Weights of a small GPT-style language model, trained from scratch on English Wikipedia: 8 layers.
MLP neurons of a small language model. Each row is named by its layer, matrix (gate and up: input weights; down: output weights) and neuron, and shows model dimensions 357-484. Each number is 500 + 50 x the weight over its row's rms, rounded and kept within 0 to 999. Numbers have three digits each. A neuron's up and down rows have the sign that makes its largest values positive.
After each neuron's rows is what it responds to, as a language model described it from the Wikipedia text at the highest values.

L2.gate672:433483526575485520494459462503472559458490503578567472525462414530324431448576455492519530537506515537372521494525459473415484554518454454505441508591532467526485570505477378494480548495490528561476332481524469559528580495644574505474480511513458537540514471489510429386576432480537468533497514524467580603533427410502540529463444492407555633497558602506531530573441499461578561476511
L2.up672:506565511542552488455619522502529515544495492415515491496487525512399445511543513482447552466407485542425543546458491488513466563508395525453530501530506484472588518522470447602452499522527463503440483484413423470482506590470510510491579433666497529494455502480390466369415529495513466475484509474388543564494527511479470545493523539479557506494451533481540548506422447455623477470568
L2.down672:507550490545503482512453470510489490544475478570572467536441544554498490466555494439533527503584507582467513491578499401440441566482505408480452498605564481511580560526433577498481571451548506489487399518586538391449459506464594294431548458508520494522499505538476597446454534527514521462467483467493529580413459498465522558549516475521525568501522582515520514518461427519556558466499
Description: Sentence-initial prepositions

L2.gate1024:455532480600482544411562491343404462555563495489501387457523486530472494454507517565443528505551496475440586529465458421496494534521408518533507511528517573496520407517509474532491502575409465552529461458589452433625499403506614493504489386576529505425570508506485430481498537452512486497469470473474500567497557487537568393491514508532587400524520488560457550478580491482431637452458
L2.up1024:436550509560409596453589438453447471524584520453493428472568561504505463534444449504487529522534473463507561509496398410483500548450448510528517518518494578494569387457581490487451489537427460538579481428543420569598503477505526449560544472567510525421586503483500445500534557409508475574506535573513497559455598457528635506479509487533460442506559486500507520438529478427480547499491
L2.down1024:444541546471435490477550493442418498469469479521550383434548532426475544490409455488458486421493446431537564558436517544585543534470510581539446493547523522520583474486596404475405541548453534507490433466493499473601465425562493505568493455513521518437528568466474437443568554467473539528446471542478557455413477473504597489440540558417473415466447504596491494418499580443514565567564
Description: Acquiring/containing verbs

L3.gate310:389369470385575456526472550475515497522470403339465519515521578547439464443588550495519491495432526631546538510540486464500579470418501520469552518483580378552525487452505426566491430446490477553532516522582527518562515563523487574548469420538453442459466468466560568536494423454465526479468567588490483516492606355508511530442510473554497514420525536431490531440459526521496500446525
L3.up310:528423413467502523529438475530401569458589443422466486426455435483481449482356481487493441437507494437517600428512517523524469460468433537462479559548424448530505464471561567547547427484415510505545432478510465455512580536503493567511508407518520431656549449416524425612588488425502466486568578558530566483548571463559460439519387444529582455424466529517442523524350455456496398559617
L3.down310:516511438470457512519434497478344447484470492455534512478526422508498396426430505450507480520492593434564484461534407505519476433513502474469556532508470402459497446535537541559475486479466405498442414413560441442613598457481461508496563534525562450554567436514451519572506518482468510444514499544462494475511583510458502402486521406485527423469486501623518433465361513447537523500521
Description: Before an enumeration

L4.gate1127:491511450479515462568475458523486482564582501559519435458523441565491512421560553499437451537408487554532549494595496543551495460425531446525553460473545454574555406466566574578549472432447457591502537481444468499524419593556505524514463523442484456444525506401454432527520405502458448487520462549637486493509546455572532511452495497499457546556485517527494489644448562520457475387508
L4.up1127:625590584609531505501492472470450565478486403446564454474541485515504554562541567504460457551527500472488526492556412469500506440494530480481495548528456544628568461508475554491412462560478651532413472504497420359500567550519503457526514462474457532476502525471532440501580481499447492520534574519508516454514549368369466455499458523510517405429594518470579505557447472510459451444558
L4.down1127:430465468562524468525429467480481517519498475449448491489436442508447480432374508445487455489400591491502518448503409613582544593422478531510439511448466454487542489570525526428502477488494449465499468420491452458440530404426536306450504483448424484478531460578520465612548552459529416488501483520435540495493403434424616514516352508536517487435555439546554513509510443433477492449521
Description: Example-introducing words

L3.gate587:449475551479525496518571508458542503470599512509514558564517422447467450513515470529506595429501518515503514457497432493406518483486512461482487372574561512530559604507511553523530545451550503487505464552470436484456400439528461435413470529492469533416506486527587456497512544453520446477403441479514497471531528574512496477488644463462454500466516499516465463546539445498466585470498
L3.up587:402548493565356464441545420491450502540460575476523481456407473444526516494484479538555525407602541494472475498493465541383397540459427398463413509535555498499418573447589538484529458493478398505545472453464515516620543539494502510512542438613488444465486471515548525591518460526465416416460558476553445381503578535551510507480510508457563546458505478526437561552510462480558635518464
L3.down587:481593564457505553511583507513484521492505463558528543402435545484522519504434367501463557489525522465548476458524442475470522558524465491433455527472536383471525536573417569460486466556501473604456449468550559462418426535506450547512556493510528525526478411454430553584515576509480583476550478590538512518495491525583496475561443558444481460566521492448535532499468507467573524521435
Description: Plural noun endings

L3.gate610:543499500471524491454487442466399542461460484575512486548545577587443569490596563607558501497525490492576484584446519419480436463499427498561512462538554556509444397526504529489527507441636448552527572490475498459513530495472428554387419550508504502545442526407501606522489564497575565536527533527457559453571442500462522477466484603500457529496434499491567482468474463505455408525515
L3.up610:525492490448490498463489426441417550443516499556543566537527536527392537533567564613533523488515465468570517569431554438477434478476459498530496440561523592543424399576503513473523462477634467512543579507514480444498540507455384569437407484518526499566464516426508580515509576506537574521565551528516475513592437485427566466462487551523405489477447564493593481510480462484458450543500
L3.down610:470442469503577550467569508489434514564457466490515537528499432551520442506427464564519465468517399559461515504412484510507504475503410467520450461538584472437494438452452492490553467414551458524515526483610531479496469545473465584531484504530542506444556494401484442537601604597510459470400488429513453526458499362638481556490535527525510493533469489433466554469534539490500487482486
Description: Prepositions after motion verbs

L2.gate602:406486512410510510525491517558554539435507559431443595584372495492517464524486442498458516519506487439552439453423572518473478585460384532464452493488537434507519539529447482510486443492596551543533588572516532482563532493505511483599410517494433490572541543433533576513461449569486421530434561508450510497553512500503416569486551511565575494511499482528564581457409454444406585588535
L2.up602:520516595455469528511558511476603481507510469535432498517470508486488529550504463498473534539497509550485487524537470431421527492562420409554533535527531527519571488549511450509536413472502418512527538480485568526567536479427493490450495428495501494584531493595568440486481612597475480554472447397581433470417510573483441513492575471571549486545459493566478400602442520623486517497456
L2.down602:491499525460549504505469505448382428568368473549554432498570624521448523530532471530446570503522414553510450497545527471516567531478462545478465555531415473562494464409473533513461479482565385517493466439512411416492487479468490411485346459495523547568493427465474458553451605534430529527519450424566562522545546488546422544430523446486564542498542541451558549579488514480514426535487
Description: Plural category nouns

L4.gate1532:469446529431559489431554470538490520573505499410430508505417463497411497451515480479582429526540613442443411465463407597434565512522516509511464525481601493475432481568448420495430455496480451516516466527555514459483444556526426502392611449402529518462488418571531486575445457553510511462441501477510486480437494456460497555532516517566573509466486558493465532545457462491447535547450
L4.up1532:445484621386500417514504460506468457609465427483502443495450500512541550537489545450574481399461507471495447446549517523489470564538474548524468521528507560527427377526396483404488577509414450520536554462356517575506534480482465429536479488578489546469569441467525567608426556486548575532488448540477498430462610503489465501451519493523542495404473480481484494593534475537422601493479
L4.down1532:536563528547482417521452549531452427519533442446550472515617546480428444476470535551549524517442452466482485469541489441506543522455446504456502573614481443455463540487541466408456569564490428537562456502572491453501496488540538575487562461555453459591467554522447376531509580496407492465473498456615464435502554593573417500476513506614488539484451473461424445520520519537510491505532
Description: Word-final completion pieces

L4.gate988:406488538507561463425489596435508575446467483472436545471521480580499467456477515577522559444558485496508523444537544419552466574519436479351430465581584478475504559560449418531439499436549517436391527416537506512513447581469504493541495556562481492596467515413498492519482429440543500404493531455533400470513479537444458506564553520477545538568438550449521502488494511448419477488478
L4.up988:545597485489491451439470521435471455467495442402460537523508498578488545495477520521452531453547467484618544544514497486497546518444496573470455461652529467490446527566575479525549542444543442513460574509445445503578437497567485617580509450449438494526479496443480527495469482518533519493527516519488517421463432511482540501551513519520454556565534449482501590502421526549472491497498
L4.down988:459601534491544460460448515484564593497618588498537522478499491433420476472467520494512535514464362556463544465480617474450573508477570611439415521576515481412521496543498514514451473389529478518471426530521418426511513409500467455440446472471449492552587558538452462565541485413471557424486509531520553489460565532555503533486522407481556503463542393553462465510526560451498427434437
Description: Fixed phrase continuations